Weights of a small GPT-style language model, trained from scratch on English Wikipedia.
Training: a variant of Muon for these matrices, 220M tokens.
MLP neurons of a small language model. Each row is named by its layer, matrix (up: input weights) and neuron, and shows model dimensions 0-191. Each number is 500 + 25 x the weight over its row's rms, rounded and kept within 0 to 999. Numbers have three digits each.
After each neuron's rows, "fires on" lists the tokens most often at its 100 highest values on Wikipedia text that the model never trained on; "fires after" lists the tokens most often just before its 100 highest values on Wikipedia text that the model never trained on.

L3.up73:496496505498521475509472516529519545521469502497517488507478516460499459537496446521469538487505511537565495455544535515518525501507484558503534500468476523473533510492484493484467509518522469464558477509498493474509487518523478506497509512488539501480493514492534491530518537519491464506515565495486512489497485502522499464477515570506491478512519527463478504528514478538514493486520456508508478496495498468447517475495520479523516483500444512482490493525498507517492482483508494492531511510503500534522529506454504401492502497457473476488462511482500511467495509532463468481
fires on: "or", "el", "uc", "op", "c", "eat"
fires after: "S", " S", " W", "-", " w", "W"

L3.up303:511524498522514511538500479490490533519464482500547495473526543537513477526515473504501466547492511479501524498515485465494545504496495494449498453492450486481456517515528512480534507512472468502520528445525483522471503522496466523436506518475489494499504503550520510515490505476537465521492460540538480480496501481507523475545469471517517497482520520468490543479469481552513471520488484502436484539515505448497499501487497477512496485497466474517514524498550516508457495520471499488508533506481504529529498506474457534503551520498482526512506528536499464523504503533491525454
fires on: "our", "ur", "ir", " Pr", " Bre"
fires after: " G", " B", " b", " y", " K"

L4.up17:489507489516509476497455517487539497469511469463525518481488466485503504519527502510512529528462462499495493489535514502451463514505546473517505528497459457483508489503457549510495539511510574516504516473551501476490491485463499554499485516481508507481508548494463453481515480507528527475537497485488490496517483465508507522509450480506534491497462505488507500461515520493499516474524492536516476541481518477507468522533504508441476494533482452540501544529516473510529556492487493518494523525497513505521469465471471538467496526484515542527511487527502437504525489500478506498
fires on: "ch", "t", "ome", "ier", "or", "umb"
fires after: " ar", " Pro", " inc", "inc", " Lab", "art"

L4.up565:483534486501495521523479498512468522505482482479480505560513485538503488473534463535462524557532493499462534459536570468515507483505517491466509497510508491481487502514520519482511520481512525504488467480482536508466515500509517491482512499500540517507512496540488498457461505501478493501495468494498480503567509492478471504488544489470491478484437528503509495479476501444493532537488497484518493470504497458477502555535469520494525543472471515477459487526529524526528507474536487518536456463502529498529522508441522472492477478507493485523553498518486518523522518509492529461
fires on: "uk", "ah", " of", "ed", "h", "lav"
fires after: "uz", "os", "ens", " years"

L3.up702:505491488495486492522472481496474520487492500504510472500454483509453471445529509534552492502513490542476473511544503559550534489537521502496495496528489528504507473525475488507466499489492456526501496494501462473476535498498492476456541509518522491513512506568516473505461493478491487490449471474508512525557519461469470488456533529460491508521489508512497515483476556479472481554516459438488510509506471509500537485485502525538498505497537499498474536480461489520540475502487550490532515502486525532522512516543504513522518496458491502509486520523506461498481493522512494528
fires on: " by", " with", "é", " born", " as"
fires after: "ed", " Jos", "ied", " was"

L9.up34:490543538489490513535509503478466496521524511501485489490488500530494507483482505529587516483448530516501485499482497532503538518528528515515510511501514511469508519505498439460482510484465460509487515487530515483454501511512503499471458530535473520474485532488497482526523494514478524490528491537534486490492460511507524428504519543488523488503503453478546494489494559462494494487487496544462486457515461485507522505517468461481490502462500492495497501510491478518491515508467483528521478537501529475502516495477481450502547514458572542482471491529526499512503531471471518491
fires on: " N", " D", "le", "ant", "rist", "all"
fires after: " C", " of", " in", " P", " c", " p"

L3.up125:488530516527488480549507486495512503477458493489518449486544530444481547489515497528513471545478492526506485469450439501499453517500496513462529517465513473484497507501489478505558484484494496519497465489525530480513546493509534506468539480548496506471458519458510486507504492500553492527516454506530496509520490520475473448515490507431532501528478489523533479453490510465494545487543471502502517522474502501473491514509502515498501478481472510480483509554488513472502492539495514534487498544534466489536499467474529489502484521489522517503502521516490487523506553483484484504
fires on: "p", "st", "ost", "ust", "ann", "ass"
fires after: " b", " c", " re", " Co", " C", " con"

L9.up241:521495485492521512487497537488448508490486473453475502465489489524399516483496492481514485539531523504524476525544530526456474495518510505510494535495482505469484486507523514489509545511492512502485483516531489536502522492479490486510471486453504466495545537445514520474531509493515468484493496452473459461464484469518531546504526534498528502483528513524498498517489515499451518493516537485499515527536514521489505524481473481484536520494482534507480473511503477532514498508448521500542504473498449493491518513499481501503479536463523495546461494518444515547508499542543491493
fires on: "20", "10", "3"
fires after: " "

L7.up251:516491476481552508485482514499468527473490507504540516442461514485454516461511455515518521493496504485498519488470495492488514516478494480502473527482540468502511521498517536517523469473501490494503543483513471508499496535512493503528456553506497469548518589494463473507507494500482486544525523527515464469506521489515517482489441500448488464497500485499501496501481493511504557544505476474525494527516488495477485512459513472508497555473513545526491537462493516523487538535477523444509491494565516506490509508483521472506508497478525494540529507493451483507505482514487458486
fires on: " |", "10", " over", "1", "7"
fires after: " "

L3.up384:470541501505553480505505501479500471517499496538451501492474484536475537501546514506483495527458494511532501518490501508511490546467537462483498528481494486511473524500493515498542511565531472458499529526490538484510479472485505477515463498492486536490524453460458496535502497504530490436511531511524480503508514533486510515476508483476468469486502496440505515501430473520539500544478478536496509500527485467464508513486488518473488482497482496502455533480515475481519502501535463508468519532520495489533472520503456524524533541529494547531487509453486480525514498482521484489
fires on: " |"
fires after: " Votes", " L", " W", " %", "ld", "F"

L3.up184:443520490501511485497491546492512494478528557472471487495520480510506512483490476523477530519475535481521510510496460544535527477468525508408521476478477446525507531513505468499525523507509495518524455558442476484504457494519496491524448493494514533525544525499493490487527487505516488468483515518471493520481463534506489483459496518514510512557519489458487453457496487510520507471506513478509507487502534510495468480488519523514481484507476481530466503501474525504471529493518468516485493497517478480516537537499528520524494538521480520501488557550498482472511541513476486489
fires on: "r", "all", "k", "e", "ind"
fires after: "W", "ü", " bro", " W", " H", " gr"

L6.up312:544467518523479480532529492469521503496485480480478516488522569508510498492465494521528490496475493529531514509528497465511524476552476468497500478437511503511492495509526514437512507472494507500508488503464480468555518517488450469507505497543507514483494491490481522498529476493523553527454514500463482476528511473485528533497492508485493515470489537496544487517479508507458509484451544535484485524473507509475518545529503508498472509508504544487486454525429486517516531521484523468498524489469479497519469490490507478501536516581537480492465490503468478472515508474510492487
fires on: "ron", "ers", "ac", "ales", "un", "er"
fires after: "ad", " m", " fem", "m", "M", " design"

L14.up63:482485507492485522511534458553467513500469488503519503507457521530504512520536548516489462543529501490508442483471501520561514512491526503501494522500492455460498485465515498504543488514539502490466528468499494503490472464521496477496514494489489530495514470490478492470479483492524499524482512492557501531487581491472479486481516466508513511484544476526505472549503473540508464535490495538505455507495493526463483459512465508533515489507510533478498517474482535516527519507469491497465495476470514493481476492477503523559504489486500539525463466492510526460500503449490549534
fires on: ",", " |", "I", " ", ".", "A"
fires after: "4", " L", " W", "0", " S", " B"

L9.up106:510509497514477488487477494519535498546497468520512478468508462492441487524449509454488468489474458479514486500541484518533530480495485543517520498520532492483464499497511479527499531469501525568529556541467492525519520468462458476528503521508538480518520501466525496533509541462545512497523466470511541495500443464485503518525503514485507505503504469523456453492509509468508475510511518482523526528449526511510473519535484492513500486509516528476476472474494520510530516475536500480509514524511479514428486478512508493515464521469542487540496497510472489487487504487502487468
fires on: "19", "20", "p", "ing"
fires after: " ", "–", " ex", " list"

L9.up95:510505449489504510506504478490508496501530491479537516487480506474495524536527524525482496477484495521477499441505487487514491522452464528499475519516531470505498490553512551485510513507553500478550541466490509512488436512510486556539513491477459481456506471516497495489496506512498479517468463529535482500485492505497483498482506555462527502458462525477511470517514497497548471495521477475519487493455510506463527487489485493511433477489447486509473493515464441482529501486500516464522525513541537508500500524505474448500481486524503506503521470516507508558495460469530483511
fires on: "-", "16", "0", "c", " Co"
fires after: " ", "\n", ")\n", " (", " &"

L3.up390:505517510503493440516483544528508507510539519517472479520505487505502509557525476506527425486489459488493555456486476514511498465513503504519529490506549526496493519542490481457498468453487514531474510510547463502509526513509505485503503516489525474486521552515476483494498520500484506491557497525471498492519501490506498485490460541465503471504495491491509487533472507507534504536510520514498492487472499469487483496443504519502527471495522497504460505519510528487548514555455471481488526494503475482484486482458468453469464504524524477488495452535490549496503525461519545556
fires on: "on", "ost", "ol", "our", "ul", "r"
fires after: "c", " C", " enc", " c", "C", " dec"

L3.up722:495509484495512531493474496478503500464489506479509473487487487518550490499494538437520489491466476499478501506481521495501465477495512531534537483519548478487505525534526503526524465498502467502513522521547484472423488505498476532474502537507530518475486492470485495442471510503513487480461499497508510498518518507520520507506517452462438467438488498529509491508486492505506488527486476533519492561505486523520464496523466502499551486520506536489552470530506509511554496508514503496499513461549499477457488513558461493491479480526464503456501524473529509513504512538468520532
fires on: " ", " in", "o", "ey", "ical", "ible"
fires after: "born", "orn", " born", " respons", " Mar"

L6.up536:476522538469480532496514444492494478509473473476494511485480491458553472503518473516513482483491492481480460552487522472496477517510526502498454507498486499467532524479482498497510554498472449482533484498501548468497502529496518482518485498521476505517502485495489533456514491514510539503513489492518540544469500500540487485509464534485492496563543503458535487495482499457487461473537500516546508519467522465467516440503515509450520520497486531490505510528556507550505478559521485503500544508479509506483529465498498511499496510517472493486474459532508513537534535484512494518
fires on: "in", "ent", "tern", " of", "reat", "ine"
fires after: " th", " Gu", " ag", " g", " end"

L6.up553:518453448492485503481504494523521500515534542514497507508499510504506510529482466487480537531525474527498544504470553521465519473476521490519517544468488484493524518508507551532491529505484493502547492462492524507490484546476471477536459514478490537454505513549524473531505508506498504451498474491499539532459488492494507475528501529517551490501483496524458498462512515528522521516493506455518475480480507514499517523506511498494506475504471491513458457553492556504494469491540531509471534476521447517444484478519504505504522474486491451499495460484492513461484457481536484512
fires on: "|", "ary", "bour", "er", "ian"
fires after: " |\n", "i", " neigh", "|---|---|---|---|\n"

L3.up97:510495496487480494465469519504523484511517551485525505464501463474467513481518499525459471501483487548514504477496498513473516536532516526501506519481498486493556488519504474509519505502526487483505486501521501480507449538495499526504489488526523489465487523474457540519502471452491539525479456504502507485515483493548505481432513528485514443481471532515473480494466533535491504501491470557503482488503527499442487501473518471475497467520507537483519550545462506529481520498461541464537509488500496547508490473511474500521499553475512554500541460502501485527544509486476476508
fires on: "8", "ed", "R", "er", "res", "op"
fires after: " ", "==", " pr", " Pr", " P"

L15.up731:513492482491511526506500512486490513509493521480547456511450467446490493513511475494527528491493490496518495514485494522525506486506496557516495513504483468541475493512492496508516506465488524497479517585490537487523439463456480500519484492526489486502545529469520506541495530476517524497476507544482523489510490504553539473501487506520540525432526488491515508544488539484504496507486487496525466505522501482538486491478428465501446462480491514518510454467520482526518513481512468470515511491557469494515500491525489483503448475515480476510490506475510513495513547484524524546
fires on: "19", ",", "le", " Le"
fires after: " ", "4", " (", "ro"

L11.up231:508496490519520508426493470470504537506509515474456509478469463475517491467486486441503512488545489546510470524521498541464497477513514477482506521500531547494484451509467517479500503492506505490540499523544480505530529526510465473493497508491499491523527545488506531517503491508522509507503460497511501471524500501497504525501488473512537469484502494461474553488473528513468506493542493463553497486506535431510505503493489469512490497445478517491481498506483525479499485542462522503480546526499421486504500510509561499526495515545502503454512496502501538487503450542499528498
fires on: "20", " def"
fires after: " "

L3.up369:513535504457500551417498507527500504522489443478505515521525518476499463525466508521475492474475482505497536516532526519479449501536488493492507542516494518481487524530502510479463496503504473512507525522464485471497518540488507518484479511473516509500506524531467515491521521495528470475470468482511494491503485485493492523484549483549479467443484506501499465548500508485452540467515486513523522493500493480555478534491548474525507531526520529508475481500535462485502495467529472507477509484492511481503549495433445480494504478544537519539511537482498504478522512507521508472
fires on: "l", "el", "av", "ia", "y"
fires after: " V", " un", "x", "V", " Al", " I"

L6.up123:460519491489527564535520479507485526536482463523511533459456501480519495513498479480463493478498489482449502500479512472485538501499518534490479488523505471491530512520451527487511482450482524495486529479459486529488472499532508517475528546477510521523532488523492480537520504512507463522462479538510507532518526518471526447484534516502504508537514456508487474457517520492524468532551493526494470504537485497469529440544461497531484472480493476522504492477539521448524525502538497514498463480486486514530528506473495501488476542503521518503494443502474497529518488514528503499
fires on: ":", "'", "/", "on", "our"
fires after: "2", " G", "1", "3", " y"

L13.up283:474488503499476490527503496524516550504505460482501530474454533496489491526485497480476513498509485485527505495518522519493495517447513507520522524461504523502447508525521525536492485473513527505512556456482472496497510501498481490518511500535516538524504512485464502424522499507484483506439532523505486535501480540543499479458496472526544527490519444491478498505493521500507501510521502499480485540520505507494460499549462482480480494490532506527571489421520519476535536512530514523476512534492496490493522489469455559529488540488515486482477489454510503498462504472486508494
fires on: " ", ",", ".", ":", " |", "-"
fires after: " |", "1", "2", "6", "4", "3"

L3.up636:522499468491505497555496503485486487490495500513498518486470511532502522476470466511523500509499427458532532579495482478519494486538508525457482489485509506505553505488501457486493503494505522455466481516517521518483526527515442460505527478516475489465517563476530532528471487511481488480536509480499475497532489537490512507462484488441482488506508528508507459485443494514481524532498533506529470476510505494511506521523523471492459527500548552483463493484477525482474496504473441518498504532494504515511517469482512488488520541476491504475552538508504498488461469496498479517
fires on: "ell", "red", "andid", "end", "h", "amed"
fires after: " c", " s", " ren", " dec"

L3.up161:499515497483509544477530536496517518444497519539528531468505484501500501469474553498476528518504528520483478502499463518505550502487546478495468486511470507478484537479509496500545558481529483487521486525521564515506520506460490509455460518526513512493446459485480468527493474475538493527551512493488504525514474534504513509467500496519503499511499513474495536471543524516474497475532500486523508503494511457509536497499493461505508515495484469470476499527539507501478475438502540505476492465491507516470514485461496468476495510476461515486459483547505519509529482546440480483
fires on: "le", "ur", "ile", " of", "ry", "ly"
fires after: " part", " f", " b", " B", " F"

L4.up524:527522475475508515545486516516494532512542506485496528463478469484529466539490511466489529506488478491507469478527498533508467516483497485531526477481473454491516551513519469526485517484531495479513498485505508476485519481477493463474474533498461512559493575499494473493521511529476558496474480520480489518475520509508506458507518475489485451499519492495489504495487488547535511492490533488484486550512498509526454465440463507455550509512508528500481524480536528555507503520542513483502488465488477505481504477513523466496518472450449529518520518495501542469489488500490461507
fires on: "r", "e", "\"", "h", "hen"
fires after: "ü", "W", "w", " w", " U"

L4.up571:493504501474515497500552489517495533449511472478505487499494491506541497509469538511475515467484497479485489482474533473470456502494475528483522481519478506544477488490455508481471515530494503558487492491535544492452458506516489502492520485491506486527522468502506520500546539493536503494532550539460505496467512480512515466488560550507539500507551519512542490531459515496491481555479478478522502497515497469557507493498494485489507480507495505497503451467517515468492461477521478502495523509510479505485526485496483489443492504486495441542485518483529491495509469521579470517
fires on: "ent", "de", " place", "ic", "ied", "ies"
fires after: " I", " l", " pre", " v", " All", " first"

L10.up362:525495475525515492433483509508478547540482499489502467494533518492491474478456476512488510511515507481504508502505460500477500526533522487484519500533506513488478546497486502495489504522525515477498472507510495465456444527524447544515477535483525477527497523451483482549479485524539519559512496470527552526515504489539529476465481476489518502497463496524485496532495521535490536456487496462482502472533468450453521514503511526497504516495512480482470493516485464512552488528477500512474503508472497492480535534491491512491503543501490522492442535492546508524475478507551462475
fires on: "N", "U", "R", " U", "″N", "^{"
fires after: " (", " km", "===", "\n", " there", " H"

L9.up512:521500479536527538495467498527504537521499513462508469443512502515478497481517510496494522473463500546455490564511540539520526450475501503476471501496486523466475518509510508512490503495493486514507517509477455484528526489470512526494471523507503490515484517473438524506500501476511492469516526476471482483499524521530501534523432485475488505510523487507483489503507482481523506494548478469459457544457477485540558500479512525479558532460498491539464522484500448460470532518501502458528501498538515502529494519473495499518484497503506567514475528468484515484516504494476491517
fires on: " |", " are", "em", "akes", "ild", "ip"
fires after: " ", " w", " W", " t", " there"

L7.up278:531548471488551503513417509486468536544523469486513464511475463543505498472511468491529523459518494523517502487562483511451483443527519503497499491484468510505482495514471527479502478540514501517526558505506546514504486488538473517525509502508498485498514489507475510510513489505450504505457484529474517510488511480499516547462502496489527516523514516500468501523512544441503505485486476467529471484505506468508478532490452507507440521507523483513513490461488469517495475548525453511540518501498517503483504535513484499537495492502505519491537467520486481456481523494508461483
fires on: "19", "or"
fires after: " ", " (", " A", "A", "e", " ===\n\n"

L7.up653:513526532525502514531542484508427494504510472491473486504460467549495493505475470535524501480532484491465480469514499528545492531498457495511511513528527508499481484493487503464505465478480517473475453490501519437468478524501494462487499470467479465498554487530487506487490506572514495459491559525508483535493534498467478502487485544509491518481537441515531496481483511448501492499486509504456512488542482517546540510500495545517490513498469473500533499495486506499488516495495478442536497537545479538480535518515530502512506509476503506514485514515534504534480497478509506507
fires on: " |\n", ":", " %", "%", "'", ")"
fires after: " |", "2", " ±", "%", "1", "(s"

L13.up55:513485505463503460492510470459491526505494551524497519554539551451494459474466467469516511494491521474506492491509476489478485483508545496476500502497534470459519500511507447470494508481508532503485572490470505466476499494533476514451479494476529489492534492489481534490558501487533515477504533542515499517536482513536517530545501513532501495493515495482530486538483493498505506512485509465540513539451550477478531490522474490486497520466466473533538490493483497515462503534481492506501524466514514523476522491488470527486501510526515519534517501464463486511523467460523548475
fires on: " the", " ", " same"
fires after: " in", " the"

L9.up94:485521470476502482532463502538490498540486528520512481509564487524466489492475504511543489525461505478505469492487509561517480526514504486504492479508500517509518508475503490505521503488523518506456529448514551478479499480537505531494475554487433479483500511547509510502525499464468513535446499537507453511504461542458478468526484505482528492473476511477482487538485455527482519517496512523548484503538478472458520489464522512488524492514536501505504520499493498524532516514494497509515528498505507504497463584471534495504469500496529514520514477513484475537492499507444503542
fires on: " |"
fires after: " ", " G", "awa"

L6.up548:545555470485525520491502511495477472533529546485462478499499509469499495516492487452522483513528452517503489532503488516516471469513498523483551474479483452492444491562511502474514491512501501574491451502496557457492528504444501478519540509532466532484495440494532510512494520474553468514487468497513475512486553520479491492548551506511504518510512483472518500509476475487505546516460477471456482485491482485529505514480500528501522520522489492505468486514514506480523494489513507484529455492497522484493516525464467514501492508469486480504494466521510475523474500516504462508
fires on: "|", " First"
fires after: "\n", "===\n\n", " |\n\n", "\n\n", "==\n\n"

L3.up517:450503511459521491518496517523457504470523489521514505529532498534467482501513512489488478496499507517495521491531470484522504520500482503462503524499516444514501474492519466514485471511498562445517488523518501466507523539519473481503481512426536470484500569502466505519482460493488482451541526512539522492538500505499510473502507480456494472435509479488525472506487530543513499455547511487503511502463515461511475509473538493514467482488509479495473477475482514473493473522508499486520530511555538501507501482521494517449550501538501526532537544496517490495478505502472482483
fires on: "G", "w", "L", "f", " pre", " Sc"
fires after: "==", " (", " \"", "===", "\n", " Con"

L6.up489:506507508483507504509517419499528484495507539512513455462544483513499505482522522524514537504528479550446500514495519507445463524503534503476512487464512534500451512509543500468519515487487479497508511538503515503546508476482501472499475493540513494492548515477479496549499514482509519536500487535516497505498482507460497495525493500473495475487510479471502464507503518489507511464522497520499524526473460452459478509532475509517469501507521489493477507493488460485553478533564521477544499511501553499506442492517468465476491460461504470463515474483498507516505514473452527448
fires on: "-", " as", "b"
fires after: "\n", ")\n", " Am", " and"

L3.up85:508509529541520511493458470523498499488486540556481509480478522543527524480476533534491506479467455511519508488520483437496487497516521506511498504498486516514501493443492504536499539507481496497506468482482481478553511499487450539517498467497470556519497505495477533434495536470565500495483514494488499455481439492462520527499549475515466534476516510498497512505472494516528460510499500479483528520490532475481520488528518507498473524485507494530491512536513504543497479506516497463472483548508498497498498546458460484499509557494490456467486530543510510493512512499474465518
fires on: " Party", " Total", "anc", "ic", "im", "out"
fires after: "|", " fin", " Turn", " g", " Commun", " Gall"

L4.up400:520455475484528499506500516486546506551556550545502504505501494538500527455484494470492496487518477530493528472466503500496487486540529448502495470545505456446538550481481497505499499493474511468510515541484492489466493468483489507516529485483488514490510502488535477511479486463533502469496515507529480500501543509486498502479581494469518480498524506466538502534509474492503526454470565502523460492523459511521516480427531504544520510524527487489492506518470506475493468523533535483495489482510492472472492529472482534523508516509465535515495511511516467487501500499488472487
fires on: "A", "M", "am", "ateg", ".", "Pro"
fires after: " dr", " St", " Dr", " (", " str", "=="

L3.up275:539529491479539514505518504538493507495478485502490489495495486518462497491506534460531498495494471482521520507478481474471531489495512523510495486523484506527482459496497473447517490536479474527523489494520503463496472489497473523514488477486484519474545508485467509468528544503468528482513506509428474485505488526457505528502507499495457481479483505496491542528509516504537462504518526474557422470493513511505497517524459464426562512517498539516525509517486526488487490466558485499472504537534477558498522529497471478491481544518528487517517501504474510460538534489523498505
fires on: "19", " time", "ak", "ed", "ology", "ver"
fires after: " ", " pe", " sp", " e", "ak", " col"

L6.up516:498469484517489511516516499532470535504547540489565493505486482491502547456505505510476494522496506522424481513525516467489438516532486468515490467495463488507488493510528532499463487528479478466509473522507499477541527503467513464530466474513492469480492525530504504526468483501536493529460498503510464554492519496473518470470505489505543529454491505473526525574461508537497500487566481503523486490520513535494490523489531482516486468468498485521468516469502476502496519493490517492489508517522495498492503497495465478516531502499549486525499438513506545551509466494508509500
fires on: "|", "s", "S", "-"
fires after: " |\n", " un", "\n", "==", " (", " \""

L9.up531:472454485515531517489493507511485536494509483518519465476487553540504487498459465496476465466458511502508516491517513496509502478514502501512500488490485488524486508496467486497476487484531457521492473513443473458481496493523489515467506501482500444524481541522508520548518536472486496531500510490520483530522494524458516483515536506509540494522537488453484479501570518516519467457472468551522516555520494513517549479486526505513516489471517529505494509486498450487476545491534552495501412518506486529508497484477526497519485511492491476535499478522487526487512494510561469508
fires on: " his", ".", " her", "'", ":"
fires after: " in", " of", " for", "3"

L9.up682:480494504504506486471494488506476502526478513496525483481531508512454490461516547526478517491532483484484447508440480517457550521498488516501454522519529498477504488538509520475457534511487517488434509522508504428512514505525493538522517492523545470565488491508526496513538528561503474520499507499496535478521514500499506542505485482518518515511534526510541502508499475489504551483480491492501473473496504511456488519509520498497461431528496499509473498534518482434472531536469488480511529511485518491498481497473478508469533495467473511551472501472509474488548505496506504505
fires on: ".", "ier", "ection"
fires after: " No", " St", " S", " T", "p", " Vol"

L6.up696:516482508488526449511469505523491559494444500489490534485465519489516427498525460474524524483523511509488529486474486511460507529446537526539527501527521501507536462482498475512485462474539523501504521502477551500499493510523502536468479543471463518526532510517486499523535505510535476476507479517501510507487492477504485546490513471503467518461531481484514524507501530481471515514463504527527527511530472510479500460524489454506515468498526486514484516504496487488520505468486516456503494482487507509482492511525477421479539514527541511538519501484529444496477504549508497462
fires on: "19", "1", "8", "11", "9", "t"
fires after: " "

L14.up754:448495495487483495542508499495500482502494473458505474486495500477493480465484531520501545505508553504543506506493495472492531512515523500499512494532486475513482456524515494499484491473498464471492488462529489513515448495521526511481513489484506506464520512515449487536540521545486505487526483539507494483422484449494531460537461501518500525525530487482493511490543489428493479488514499518497464534459514487530481508470468522508499529499525528516544547499505479478538519522517491482511490520514467489534474507504456518528492514484505509529503530432493454529558517518454502496
fires on: " ", "qu", ":", "ond"
fires after: " |", " -", "b", "3", "1"

L14.up673:512444498496478512477500503483517515464500511481519486518517501516510480513487459474487495480493519470482496515504481486480484472502511514517528515517508534487505482514553500538495494475547486486503477507498485528474501430494541476511532575532500506513521449524471549541469520491518489536538486492492526499483496483467539461524513473514516483484505482444486496515519488513469545481462536534479526503473522474489492469492471470490515478503517456482498482519514493490536525458497544487504503525493503488498515482485473456505517559528431476489543514441511487528554537492494514511
fires on: " ", "–", "ion"
fires after: ",", " January", "|", "-", " July", " March"